Part of a small language model's weights.
Architecture: RMSNorm before each block, rotary positions, untied embeddings, capped logits.
Training: a variant of Muon for these matrices, 203M tokens, 6193 steps.
MLP neurons of a small language model. Each row is named by its layer, matrix (gate and up: input weights) and neuron, and shows model dimensions 0-191. Each number is 128 + 32 x the weight over its row's rms, rounded and kept within 0 to 255. Numbers have three digits each. A neuron's up and down rows have the sign that makes its largest values positive.
After each neuron's rows, "fires in" lists the words (lower case) most often at its 100 highest values on Wikipedia text that the model never trained on. A number after a token or word is its count.

L11.gate245:153146169120188084129090114096125113120117169168099133084122114135054108149120118181196143185135144119165089150197163148132147127105150179075161066164125144099150120112153119141020066090108173122106156154098097212136120178149122114104111119140175114099127092137167103119153147147140096154124128128075112121107115157120157126200146043114132126135154126151159111061144158121113157159132171214140155089190084149133119121120107149139155124152129076110123131147102150113117116127134142062117170150080126138120163094147162159119133127105148159086083151148179090159155141167201109074
L11.up245:109133121121134126172132136183139065083070128084105177136185134130120136173127144167155112165103088165132131126106081118168153113125134109110194089086111154088108105118163123125142104112151120072146069052167087117109114174163123161144180151105113171172135090089105154155108134111093147149122150104156128117158107121100152137140187139099103117136211152076079130135073163150114099162184116138139163121129040092091066159131125098153091114141120169184128129167120117065068137079085167182122103087173157176113133110165108126114158105140188098119153090104099117066149183086113105153
fires in: "went" 18, "moved" 16, "until" 7, "returned" 7, "released" 6

L19.gate29:119142138081149097133169096140107105094100129083158145138136140104154101131073131112100143138137146157118182059129150111109169117147067168173095164150088101147094140105140143089083104109131158147127079176096135127113160140115112109103138108213071107095107162110187125133117134090102134103077100105107148136131161086173168161132165084145113066142180099091105191143174187123134146141190162174134090037084193111146150118103098169161153127068179159108100166162187088179160115109169152120129144134128110191111129094105122124133139071101104109171170087186139143097156185152127120113
L19.up29:161099122084084089131130119137143134054100105128151135165154158069115120131154122143099125078105105139131150139112120145086133101131104203119047143156114127106088119140113152135119156121179145138150108120159161092113139153125136129106073139125105135103120158149109109088203068101096107151069072106085163103171168046135093133079107101165086101126133160128136119146143170199143162118080127212103103065120166159096120165101118161187112211082125130098078117142145175082136131076103115077140092097105093081167121117170167110124102119095148096172044123131107156108086167133146157137
fires in: "were" 50, "being" 7, "are" 5

L4.gate259:156112147177076120111139165101136121165088101185144135111086174132167102105088103130139140145141106174135123184107183081095089163127137141125173130148192086124130175175097115177133157173167132105138123110143115109101155102089171136142081181163129165158088152177074143105139136052108111132130143142115146106151145070147167158093161134172164192143125116121075128190071107109101113117153206134130121047139110089147132117100096102080145125149183055153095141070139144104108174091074144119050150081088091128115121128107092130086148059119050134145109091134116123138127107129134106117
L4.up259:131130131167078172129139146069108175177138148232166154115136127126132126179094163084167144151140134176146102095145114154113141128122151184094072144158153141106116102160127059110112147085112095160196122129107114109159124104093137111115169122092098096146170152106187076151134193133130075104101172120111124118141135186157142140147130168127127121157135163069089084103154162080161073121139185220196148138186048146137085116110101119111114078103147127132151138191100119120117136144073175156141132143119148122133133150143072103125161176128132105101142107154175106149117182150170147200
fires in: "she" 15, "a" 11, "group" 11, "department" 9, "deputy" 4

L8.gate253:138105104148118157087108151087069105127122175148159122082185179138143173084117122086152056138099087113136099153123133135163112152140194158170075121114128114131132092137092115124108117147114148200112086092130120101084148117167156095108131088079201144132124108074107148062133115114096114156089183170130095073118120114154067119110062124223101153207150191082133084114093176099129103137139106104142103092112141162161103175109130140155129099134138112074168129139123127100105079135118166138132068169129145069133138125134092074172146156159124086124112126102154123126111232113103108148
L8.up253:124088140077104120140123084140029126098121140154165206076162108077092103133089096099125141134143148086133149156187156203130168126160108091162111104138187070129139117113126155139106070071170170146133140158106067118074134089184142160154150171158170145137052157151139189133148121140067118122137174096120172145115091136146154159106121135160080120110179115157081121055109151160078102151102104211148151138146127104092153134135135209113125117083131161116144134139129131154107139136093149120122139125130151129138143101118087130122159071127140156136160140106137106062077109115069186090
fires in: "had" 55, "conjunctivitis" 5, "has" 5, "supporters" 4

L4.gate156:113122186157096117113069129109131090136165093101079109194136109139151122133112144166137148155150141173101138105111168088101139165064160147131130136146169130153103126062127109153139047094119128207108132182086144097108145123148123167096089125164122137132145116038155190105106142071085120091142123136167146087170089153149071095135172148126116123162108127169100120105106108142149148155108114106123153159195118160213130135128076161104188179120106109150099116127100109106113130136132154124121160105237075165157128110143074155123104178160164117184142120189183100180171146118098136111
L4.up156:134139157147139155121116116069117111154106143103145104171072138158093175103143139211204159157092111132067106155125169124116148129115145125120164135092172159140167113138117103124085089142129145133130145126123122104109153120154163089080092141134113136180171063122136118147112153176095179171126131154123123078132064080167186186111150124101165188130144100156146105176171059127092093175137143124125176127137109103205107130114094186124172146213115106112151115109119128153152125101090154142073184137139153098123150177136177221088117158080110135186143131151111173173141135075076127147
fires in: "the" 23, "she" 15, "goals" 5, "races" 4, "in" 4, "from" 4

L15.gate301:082142169171136099089095168079105151113146138143110119130121138157132125139126154134088088090092116134136133139085108120088154219128125152084078104110186127130167186039158152124226134174099136116145156181157093085089110151161151141158130093067099118168109138114115108068055095128090180125155165166153097136146125111157120200123157122148134145175136127145155187124126092145114095113084146154094137104149130109123145144142169106163123120192188078092138140163120107112145138053128106094179097140120145122095148134139121159191148117187113119178185082142110141179113179107128190134
L15.up301:129144136110107146101158187054133108093135108144139038171161123189065129151188095099170179135179061106090110135154171125094131143135145130074067121100177118077146114118071164099143095107072161137090121165135095106154192071139162154112171155139147140091111114149125089131108122122084126135154151097174165099145082170125127115101121148081180137093127136189111115136166118167119134126082170151132068140160091126156143132127134058118140118063100092120090107168169064158151098104148096121117173153122095166100133155128065139088202141100132138130150155118119161183106153119088138139
fires in: "her" 48, "she" 14, "neighborhood" 5

L3.gate309:178163127076100142089117125098161142081127075129162145158160127113123156128198106062114145163068113114167103068154158149119108143122098103159111123148084153147178122123136135179116112089096153105112120182089124069124126113131093065127033086140151127126138067114119104108132160172134070164142115096146085136213100184127142199142135121123079119125135117101178135170067151037051116123149167148111142124120083112160135110125092107072125069138136115097151157143069103120147123149112114125159110150108103122130140139094143217154122155089058082155121131128106121122160145155177117138
L3.up309:156084099128145129076177126082177119119115146155171105146161135122170045101192162165109187155137105099123135117092162076082052163095111117140107154164115108075164128133163124161111118163130111127129092172158156073125091161140111149111068105191145075138139063100106084114095153096113081149084063174098187112145111107158166139138129149130129143154124114151155094135103106067071187066182170087104141062132131157156151113170100136126137087115077138162121130123151140113117131129138113111110122110108147085192137149090141060152158131145120105168115125141132121181140186146151206132
fires in: "a" 27, "was" 7, "were" 6, "behind" 6, "jia" 6

L4.gate274:148074133107167149198113147179101142129169191200124102107115127056146128146146144152144102134110173117154101160095112165054132164112136092084163161126179168151131166139171141113153158189179141221146078084174111132085103106147171148134098162160059176129125129174140100139106087174119104132118148114107133103155141078099091170094144129124184097109140151150118149136114100133135102153116097143176142124111118112148111091084106065109113127111110091066139151156131139131127127192119103182100158100187164109149121136153126187107149125159133098068130116125094244136138149131140071108
L4.up274:112144108124123120179124158132141083168075147142073114140162169085138123121152072232170084110150154175117136076125103114072078139166117138126123089167162159144137104110172171065117106148138135165174093139106090160095137153143164105081127115147125096065094171131099156073071135123079096061121147118145107090151085128121103078144099107140162114121183137157149117157167124094192144117101106086084116131121156167009079094114134109097100113160114106134114182155138119140129178163136201161145102115153145070149080084147093105102125088115072100130146140134118150125153104134113102114
fires in: "he" 52, "barcelona" 4

L3.gate373:151107070138132161075137144132171219128118117115148109092113111082116102055080167180142140129139103095125174102071129166158148160103136137084146109141119145097096148096136126196138113098130127080175082179135132096122147151085166097140149134113072121157089055107128114122105151107117136120142144155124093091120120104122168130207107155153091110131113048092157127125129135139096130136128100139134085106194159109151128069169216102087085097103134138081172165164092124116075120107134142124121194172106143159106184140141123209109054154133140115121071147108119067181118121102146083141
L3.up373:165191177138108127148131121142172162147115158143160168084138154137091088080146109133098128117089137125176076131147157167111206104133139173069109107086122102125143129105141161114139140082149056099187128162176141148146106167107085145113214131120090202089072130092174188190129160147131161138124140151139148134184175184176154119109164156131063073190159137116117145158115120139158169112138130137115049151129142096164128160107124156153166133125100142126126127117147093121174147096214126162129157181096124149149158158118130131070106111123109120098123107117099070142173093120062086156
fires in: "the" 53, "a" 9, "at" 8, "2011" 6, "during" 4

L3.gate401:121105134149127121127077139176113176147106176140063121132165129187156091153085127121121140143116100081124155118104133093131162069154102116124085102102147094116109132139159114151161174164175134104167084160096109125060102156176160153065154206157120199165119147112202146087145140150077139118145138105145107082096133104170168159163159134083168150157176160029124144104136159130071108186139140120132118103166153157150147139108102121118156178129118058140119142126115117131121173097183124107154128149126109148180097084102107102153181120097129138077097083174133090086204195076134117138
L3.up401:090083144121120148131093115132096182153108193173124146074174131167174123144099152103132128132132107115152115112138047090123200135168096116083103155095128124118099140151124094111115199144146151146126116163100131103102103115102171125076121147128113204177147145126164106083152121098063120065135111048124117175111128128148165225126142138132152182164158122107095138084150119164062125161091120125158087098168165117122110130102145104139149151086077108136127141142162070133087138133171131166128152165136102099182119087081095084188199160112169133069140120171163081086165132122084096152
fires in: "had" 54, "built" 23, "across" 5, "along" 5

L6.gate7:088165164186125117194204065142096164077167161151101180132131111129101137169076109127086074130102155045104165130142115169049149149149149109130160159133086187164119162099132084100121139129116105113138059166122164176078114137119166099169136154124163075143118084154169101076167148094126111132169100110085060127116151157115147097170163125102123146115143120139125139150137099100180091120126134076125096139119082174121124084136065166124121156083124126102160179125123129130135183181121104097143156164108175178126109134132130090167112112102100179128109113133109061101148100212118112130
L6.up7:151140138130117128108128111113078101148188171177190143128180144165064064146119121115151114157086132116174081099194172171081131083093083091127138142113127139204122155118097152097193051106119150142137167132113118103141073106083162142130165152147123092113146101126148133169128123119080147126134111161134140131155095100098112153076145184131122154123164146090119135108119126119147109118168119084092077177135094146059162112138149116184107193102131193130131143156111115113165175101164092080029152117136121107093110113189173152103108125116166140157086161064134112124151110051162132177
fires in: "both" 26, "first" 22, "st" 20, "last" 5

L7.gate112:137096078098110135115100154133094109162187133115125086064115162057128061156082176135174171134096163116134141204117140132090176174099147140142126129117139155101167116164113176184098121170132093028126154143166148136118140155122151098159124150163149157098079168173083151132146060141096122066144143221138160099128123109129114120174124140161085162114179144089163133098162159088163175163114105127112135150129165119103153108104113128103085148123156137130116089108137171117177133159089121128193144137142130114166137102111100120170099142156118172207147042136152065104088147139145126090
L7.up112:162158102084159177178165134133105115162176174079113080123022180117131065114120136149135113129083145108182143102145156115098192140113150115130130122138065132118156115148113126162120147136177121144124165165074139131135136161078238086180132156130120192120113157136194111116137113103127108137113136167199117134121138137171109139124098146111099097105150166168167100157135138116142144198178177170166159136125133133129236121128158131093112161152083118122063109110129112129155086115092114089155178078148109109170133130089137166118080119150130119155114073167144089105077120172146136154
fires in: "after" 35, "a" 8, "for" 7, "over" 7, "to" 7, "pm" 6

L4.gate284:127160133142208117105130148182093165069056178134122137115130158152123141115135129140109101100159100035151048114122125119116120076111102095108169155101119110165160132101109136105210097123113103102186175088177073098109122154110149138117149171136126112104119106124137141157147135156187164135154129148136074108161162107161113132120127157151114133072076140081193083062132162118167032134174086084081108149131125139212130118146137114116136170146128069102150141144129141176150125150140133108124184115093119138135109149139140118106104195079148185092138113104091104178165142159149193124
L4.up284:131134170158116115135161164137107141068061168156142161124189175128134135074064155161126152092207107098137116119145135106073134040113099149152115162123120140155196106116105176121144161152095103117146140148165161142086088124088087173116115187101101106149161080120149146144136084155188106117133128086143075117122128141105176097138118103090102162085151149124218134034123116181147094094194177091105138143158100122155137165090183093119177119121156145150189101150159118110103119148141170110172144149143141104124130139104149094112090178088158121132117176107095070163160158133096163117
fires in: "and" 18, "the" 15, "each" 11, "east" 6, "3" 5, "either" 4

L8.gate165:133128180236076105176124151137114172139186156131109109137119153149113113122158137093135136134170142115153109160117109090126131125151176127057104123057083113145082084157123119136128131122126166114078065133100177137131102086162110104193159096176111117130090113115105096136032136134137057113178171190103096106143151132127135102121141144109108128109181206120102089147081129117171127077145168125093095155191137128126110130100079127169126097109092124132121074148126100155130124117148138052144118157164193156127155111097101104092088073126096174091126131063179130149100088140139122194
L8.up165:139146141047126157130165150162087147126143080181153139091142108119131113119196146169206059068120119095126112101101199104150127109130135192153102149151149125156094159085155131149131165134075118136115100091110104167129137156123114102120160171093109167098179108066163166181175098065097089134112127134030090144090082118110156140129117117112126104124150125167163186154161166116119104097179167162170113145182114153160128169116144105149168199155156166117125162138137121144116214094143098134133165109139095136102114136139128146141114068131106162143143086059056158135084135127108133158
fires in: "would" 25, "w" 11, "will" 10, "e" 8

L20.gate340:149113112120121128139134155121098158132097067123128111172130065116119077079052131152113172109135113122134156109182152132093135137101131157123069140133187056051103127141192140129144074138142117130119111122114146083097115159065107053188107058127097165127140157100110134126126151070155135176120148093099162150155136100187173108148146129089111105097097108114122149161092156130083109110151065144104124057182086182123098096136094140123118127138118155134103197158128217137126107047114126105132107159124104086131068116118112182103180152133123112152123131083118188134106057130152091156
L20.up340:130100126134107128075167066131165035093198087094105121163145113176141075089149128156131145094140074196141157132095104172132106108125096164133145116146104118154104144146128162161183117155154118163118168117075148115139147201111141102157116111087137155149109115199115109169153156081140093126073155134095119180097084115124123099141125113076172093141079161096167183119179172110102127086200144153124133139191092145087153130120078135104127146176149148123122119149139192060152135104123098155169073063129058119068143130124142188124125078134107116132093127120125162163125103075134139133
fires in: "is" 15, "to" 11, "were" 9, "are" 6, "dillon" 5, "would" 5

L3.gate231:151118158111103136188113099165157147085098118081129121143159145115173120092122145132096093111112146112094060168127158070098091105109165173047149102103127151166157105067103106176128140091168169175142076135098125111141174124136174139161162113098122118174074143195091151111133094145096132205136104102133165062083127056136123144116162125128111150098199137126097162177106144122076121112063080075097163150149140172178107153129130098136050166114051149136158135160157131116068125138132154149147130094114128118087091100085176134127110144081118089172110140076122145125143080152144130096
L3.up231:090143067138119154074067178128163119116137150133201114125157114166187101135115076144124117091146140137157094119155096122159093128122138183103053159117097162080147184093124083114180143103105091180124100112095111124133148171108160137129028176095079064121143104074201118149080097049141114128084108121132159100109142150115097093140160135102162126148141135149167114101127123134183172113083111175116087094109137098112168106113195109069092113135142124101171075154147125131183148092120126112138113124142116098154176151129092156148109051154118160121103046126131117134123180116137140095
fires in: "she" 58, "he" 25, "him" 5

L13.gate324:142115106159094121069150171100128121094179140123150073134092117163099106149126079148124144150021144139121171170125097151194195129136098112164119177112127094125096150154132133118142142139130095089147057143131133083116098177127115088138104152124188132109151130217087164135136128139176120127139158111133151139086150105128107169141176119100119127185118155145148152179131165079103141174108169147119103121173109113113170159161075103124168182151132160217075111111115186139065159184059087142175078082128123102092149115111111154152130127114173138175133111169110142128152178105190078123
L13.up324:125155096141150117130131122125115123158144157164177127114137104130146114112175100170136171140108125124153156131112155146131136088134132182137139194096131047070138110123143129105102091128182135195122160165109087078096137092146164129137170208105102068135140171127167102074100118081141091156123109124149207154096112157069134137106160085149111051120079132116145165149118142077175077165131130188146115079154080123143150090077127120140013165114102120158125158106119111112074172130079125127131170146128114165093078163182156148074093148145130155121125121153116126133139144094196118208
fires in: "a" 87

L7.gate75:106132077125160134130150167129125191138102148109167148098191201104098126090124141190065113121096117140187168127144127132099144157126089135146074125170152131090088088113168147123157163120111068183125045145158107201118121112081083120139172122103151168189153160108110139105120137109103091083148135134104164107132143078116155171145143143175099113151123202139140128120126150153068153130056138108138147113168117162154116040132100103154144128122192100113146112082051159149122123174093058126119081136148065112144132113159100111102139080058135151154132116139110129116047132097133112119
L7.up75:141098128125046131092134127124187148135171139121220185167117165177071164178132092129101092135127111139160086132118105136102121136147083109119111107073106099087066077147095113094143131115152143141147089115143115135138116113129113138128186152120140134139072112069143114119118093124133133125127104141071109179103173176166178158177164159141067132189139176127076130156135181142090088106110108159136179063119187110115147175076123122150134104087135146108119105024173144157148162152098111166127168140135159111118129085095135100100116128055123088139055092095092152111166142075104139143
fires in: "had" 50, "sold" 9, "soldiers" 5

L4.gate8:134162108073119111109116174087093184155098093118109155101130139206151101143125114137140181158140158149144113111173147118117166161113113157114146162141120201136096107135174089154128109162136100144122152117175120152077111134104150151060088152133128136123152112110194099122191114139151189082167125232113067098095099082134100152114171077154108072087163130160137104187139149154128120197075146124123164143096131088134093106134139141087185083145165163128117123118135148170138073081148088138100203134079093150121116097099117176123125132131141101109149088166095185107098152171162073071
L4.up8:103098087091161164116166115120131153165144110142081167192148069171127121100097176138168128073120160123116101153114122131179197057166104121127121088143096128136121184136188129182138155170141145127156119084085158179071106179117110115123136181104080140145147066128185071134201138104061172119137176136137078114084100147128120157090173123123161126166113128116141139086113124108116151155155106126133142158097173122184142091184094110092124110141149108143106062063159127214119140129100111171064133111139158093151172085140077168113110079125136109133132193113120151129123152103103087115
fires in: "on" 18, "moved" 16, "in" 14, "ft" 9, "at" 6, "opened" 5

L3.gate358:107071080175123126153100119110058098136115148152092172117139147074142207145137204134118162096141161057103089134106154103135153126073139149137105099036129127155118144207138126169111179102127102098142116163128111172109156171111146134155109135098127083079109111177170201133150166100086173172123123142085144104143175097116159175096149061180150093201131151145134113134151130152128152121101142148155070145161106109148104150098139148123144148127148138139123082085140120085103136161134067140169122241147132179079141092117128133094117140094130184108101155163086115141122163103125099127
L3.up358:135126103109052057138142113119084206117156115131103094134179115110143121078079067145125139096108149113163136043118164108107159118110166118090093082116133106103133107143169118176135092094175092173131125145134112132164119096137124115162155090058099106089148113052142149119159142175151110123107120152128179106083065136097150166114140103097145117134130122131148096079127158069130129098072122169047173059138118151158155109120112116164152093182117137148148133152178076199128126170184111156091117144129082200062141128131116139072167108182148119125150148131110154124152177078120135163
fires in: "three" 23, "a" 20, "four" 13, "six" 13, "74" 7, "seven" 5

L3.gate197:178132098133154164139147172176146148137072183119103181080142091096177098094105165167098135155113117096099102146102096097150143162147136172142195130079128109128137111142149177149109158126112117159209104175111109067116158135099190154128123197113170064118178138162170148148191123139102137137103162100094154179099119100153152134148126098095073129108114071092146122154134146172110058117127180106075104159165098098160113125169170066065146123151088126119102139148157123154110079127100110102130144120104115163169185113086123160143083084122135198155114100188089129086146179113133154109
L3.up197:175080092076149114078166065137124120113111134120140136079124118117155080135107106157081162137073151100200082174157108051194112059180122136151162134120157053149099136121133168128092146089133148118121059139128127138095095123146127178140173138155093146119088137125190128132120119160133223119150113228133070124088139119189157119110101125135133120156108048080112096126161135118091135151150131130088148135172118131125103108148126142104117122096104137125158136143144117161043091123153205153097178155155105144140154130097117159135070139163112095180126140101105103120083141123131104069
fires in: "at" 56, "the" 37

L11.gate204:161179119163117128160132157176181104111171183148109116122069195111131181206153116130139137139038159123168151131107141105110179079165173139137104116154138137096149114123100126111085071155172186123173111064123156150064166182139126107137127134128163112133128157102150205142147142134140169112076120191135136105139112118089113128087164122111128145056112088156141141116122098129119140097095127151109134151145101118108104098160098208135138060148159111139094149071096219168127165117124175158182128094119082177161155120130160120142150122147142127151144118154105131147147157144139120018
L11.up204:128151122139138195133097140178104068104095096140192106122094148102124125120140101079164146128149108124138164136092085143010158162077104195071123169146106131113165123191170123121056104106059159075125125098111143120143148145096145116106109142137140108172126116187093087122093146135133155143143096169132088137117101103132025142144168120143141096100180139165148069135122134142114150112144156088107168149192126150114220104095163129140148122131100109179124133156094137144112122142145164140178177072121098155142101132092183057159098113191121083123118127161120136160117078111098139114
fires in: "the" 15, "gebhard" 12, "before" 11, "after" 10, "until" 7, "since" 5

L3.gate257:120105108154099109172161110087197172127126141155130169080126143133131135099179081114106122163154179099159167151183132116161143078111097124218114080143114103098142140114109130133156132090133149068086107113084095111075105094166109139095149136114114045127115159079105133137111131171094071130162134176032078153093105141115142125095138071175167065136112131075099114160155134117131100167122136090100189149173109078092168089118158107184133101129073114094096121097106108133124204132130188148173098143117083105132118132145151093180120067122111137163132085120186148085115114104141116100
L3.up257:187071094143167110107160121094123163117112142141119176110129140133162157134141062109128152146125125124146154152170157134096147107080101192141124075160093057141142175170114107170175131092095136161123144118125071128052063115118107105141095141056154086069062158094065121162090144160111049167140143159066129098128102124085126155137149119133122070133155129096129122111112094148088107155143109124143128107178141144122182136111111132127122132109087081084138168147144099173163168110234206163171108112075105116129105111200134102169127113185109114134116147078124118141118130110125174128
fires in: "university" 23, "center" 13, "school" 10, "lake" 9, "united" 8, "city" 7

L3.gate106:162156046143143141107113128129071145109162124151147179135095116073144127124119132120189083092187119058102132157178121109092136107217155133115174133111116119128121147156158171143118131055138106093139133103091082129098139104117127128153179155082128110090171164157187158109217170136148146123124121121099105129138140108114163100151081116139082110188086119092112115143074130145092033126140080099106122100118151130144132112165164121075118096052118169066132163115113100110145111077141146112182078220106147122134159162060126116162155135183125116129121137135082106077112129134168108154
L3.up106:189139088069209158180132100156117096110115117143079147059113097092128110122135158117096097124147158065106113092115113139145183155190097096129117199074138068134124096118142133202110115097095154106159086179081134148109090097117129093114207101135117116148124186118083086083149182159106145122086089130105143152129170142094144105185132153133134125161110123071119109157117135080087097106153073130092133111096113159164156136141207098136088082091141139118139127141151105131082068109148191100134139185087160158124108157049172134117086105095177126133092102135125113111123161149113117121
fires in: "the" 99

L3.gate22:127143149125128109127154128098127134110111088143098118106156111125081159104098154100096142162150157157110185145082118105148106118151163127111120173192085090128131081153172086109133049122140093154125143090128129093123102090117167006079123071150120107120126147110182105150114199060087086108177165127146099172135085140133130136111181172126107207106132147139094155101037182166142149115134116144136086127182129130154130195156101106090155093064128158108172117119116108144147141086153148125174100155160162146129147113095171145151136140160076145092152187046125114133157134119154092173
L3.up22:123122147106109136162189166090148169152163109138104112154171092142073116109114142096128177162117157144054165148087150077108100116126161107125097159159079125094131110166146094152157106126169131195141113073132165073143114056139155053156101058147134136124156144130135073158118209103132120114148145138161130148098090136147163125147160168085106175112101164110072186119122147137127087135170138140140098132199154114155124157145112068055178093051115171091155065159103080138155149109131135130177117110138161139111123113108176144147127081155104133126096205059125096148157090120156136139
fires in: "w" 13, "ft" 12, "aged" 8, "e" 8, "central" 8, "center" 7

L6.gate50:113079127122127124113136172145094135142105159127180130161127125151095112161108117102114146175087151066136129076152061152119180110141164123071103176192130160124148122113108074133141144071063109136133128103057131112138113146184123130061162105152198128097146147101089102119127107134164140115138142097131065160102109119135153078099138089094090193147138133129212123094098129094094082146118129137102136138157131206125149105080127147079080133155122105137148114067161182101201146144143144197117158119109114046151104115119123055163183120158176111119169134127145128079198144150142162110
L6.up50:098081179131062157144118093112146110108086137057099067107135182070160137143128109104114072081121124111161151175118097100112102197129128119126168150173152074076198091121121078132106117065141103078138095139121091126054171116116133114110148180127115100151072128123050116070151109103197105143131151076182137132117086118145120130148084169202106131147079100086137126139108194092131062125166134144129137073165111111133141125141104137078137123145139114150121069176197120161109158111129143120127144141121128124141132111132141083125099145109120121112125153159147045125197142084150088147
fires in: "6" 26, "5" 14, "tempera" 7, "8" 6, "9" 5

L6.gate490:156109141120105081179055129098099120144120174148082157118134087121150162124132114123156125140177143106136120169199126137159178135124122060224222055153145168155103129127050121158131163112170111079094124105148123144103194117179120174130120158086151143115146153123095075156111114111088182066155117172114114138110139138127120137147133078130104175138103091114146115116120134187122151055074098042109112157174125141171141149100136168118156074183161122090073141098136125166098151148100176127121167117087082144099146135118163098136097123135132107127102084128146132128073124126154187146
L6.up490:162077160197123169155090093091125150118130136205188148127073155177122138144127132105168144104166197173116170138132117154119145098131122098139039122128117097143185127179109101123111134097088142140151098106107120101105040175067136080137092092144165102162155111160098129147120116121105180182125141113093111132085165137131143136130192101126144111125074136130123170137167073114174085198183103118116166131060118166128183143086117139108143089077134115102111165140116099140132117130188123148167122159138096085085177135141151114055140113180093153151191141109135131130147092151193112118
fires in: "united" 17, "tv" 16, "city" 12, "chicago" 11, "young" 4

L9.gate478:107173133127099163135176114189097178067155156171147086098043139075183188093129162064079120108147135135170121088074104084149169140150134154115087119104147172123128137095213119150122127099137127067105156133122133183146140135149157057211178086097150127139113121205102088112110140086103104128117102116115153163049127108093136099173108121135115156167138123122071124167088161082192133099174154152110134117159117134133061121154141092167132099103130147105098068179100071116143143139139141159109140121185173157097136148132143123140142119107146106143155087126138076159159147135097112134
L9.up478:174071143142187165137154125117159177121160170114089176139186184166122145115120157163125154142193092107143079126174167096088101146144096127073118112114116117151093180187117093115127122140149103127093123071161103132128119115106138160137066184166086159146144124097166134194113154118193115076205124191132077115074114185159147117120110202152127131143109120141148166108154138120060146138111160086088133126092141091087132139107156142118079069109069092100098098122123143062140160131151156173104148099130132113161060111144121127166140119165144135122067099136098103115109149144083175065
fires in: "third" 18, "first" 10, "middle" 7, "fourth" 6, "second" 5, "last" 5

L16.gate502:210115116143139121117127174189108135116176129149092183125104122081096114144111088039110160097144172112138109144178099080130167070110107104133069137104110107097144152173095135154140099168145136114104156110099097110092158156113122127158103105108157126140129097150081117145164158163116102145122168200117147076112073149165105082174122147087107068115121095108124085117134149161150122079231155186105108083094078123097138163127151138104155111071183147141072142129180194099125112125064096146149117141103146069104182126134092130129111142170116168124124134128116122165120194176126113055
L16.up502:094132124179149122148080121187142119103089107163156194132094064113163096164126133136124107156058178154177109109073171143160113146124079159118088152103115121107123137079110046134113087114152115067135170086131105183106117138211158153099150166065157141129101148135154154148136132076100179140129097141132151112156146151152131096117103076111135140177134063115101076121105099135123097095112108074113137147092151117219127154118125173084130135131177098091157149107118163102127065093145136095154152138159185123087114155124159128133092099146106148093097133119192168184138173065114120055
fires in: "as" 16, "before" 10, "around" 9, "than" 8, "since" 8, "until" 5

L3.gate137:209123087150120119135144139130130096181123117188135105188159155167152126096157159113064105157112161127153176156133143120109125196173172170121092124199149077111134137085175074163100176121134133131139131163131098051140156113140168155124154131087143122138126150148122138102152124140145131134149131168121143104132164162131135189106127170098039122136059130073140139093162165105160141143119116204107133151178134126098100152134127134119120138114133109142124104114082100062116129120066106097224092068113140137065165107117133147098234179141115172105149155135145133200123166100148135148
L3.up137:168129057169162138122147070144181131155114110167105125171131127174170145128161141101090129156130148108204175141155132122099113147125231159108120134100136095101132098113131058153130134128145137120130125119139090050066138089092132166131136180144107143119031150142090153107149118122135139122156127150180135123122156102095112155111122184100054111207144123111169136131122128088105128178103113221107081146169143160105066111115134082109105093106147130147142066132111097106173165135103067125190129086156131128083183125137124135094184158098112143112191166169156136159130155117159113164
fires in: "a" 31, "aus" 9, "aon" 7, "azerbaijani" 5

L3.gate64:179089153131143100130091070132166144048136139174106121132102096132090103090154149119113122080058126129052128132081098165093163144121120141084133106153181163170141105097109058139175114104101100182133089157067082122128209141133138100164095137090103187191157136176132131146122087153095132149155139184104129069086130117091158128178160122110122066145146136139143161196167173096136135110111115143129139085123096211170053122091163134082134154167162104095119125161126127107121173142167210130138088114118127166114119151066105136158117088102072132125123114101124122128101119142122150113
L3.up64:165153173126140089116121070143141159065168149187103139147139141116120102118121140097125131066088131139062110125129122148063144154145125149058135103177193173122114105099110063160176079106101119178134060115047096086140201128174161127188072133094125153140139141149141086126089122175096114151204131141128138129124139071077155104171165111121151124117127110186109131152155161124079155142154091133152188081157068166144060162105184129094139121113205143070090083134093125149119162147119177110148164107128155142102138143105105117145133101117115137099119101081121116122098084137111161128
fires in: "she" 90

L3.gate167:100134141200092104153136134146134068180126120149150121136168118135121127075095133163129080103063083135140136049105104153135150116120083103115103163171180128134154168085112104157128070087124081101068129142093100090126124104168142120155130121146217102148158127175102170108148183124135071168186144161112179091149044147151204129108125137071121149194138170128153099132152136053069108086166112149138096098125106141132114126083149178110129150131140132094130106112103110051089131140074111104177116161156150151099146152128116089154169178128113136147129099082144143152098132118192106167
L3.up167:159144108177143118119150111117157109174163192163137119162151102173173179130158146173156092121089136094146101131130095098139137126137113137102113102148230101136088137123200107139110118126186130133049052141153122078096116118123156147179109165064197144115145105142116161128159065119132109183141126184133147106124111108138107200130209141122138099133167134100189145146154174119119157146153093089145124095172123111094094140152082183080204135126098099069074151154114098114118094113127129054106128123140164146121102120134114158177137129073071151149093071126128164084136140107155134106
fires in: "a" 57, "she" 31, "was" 6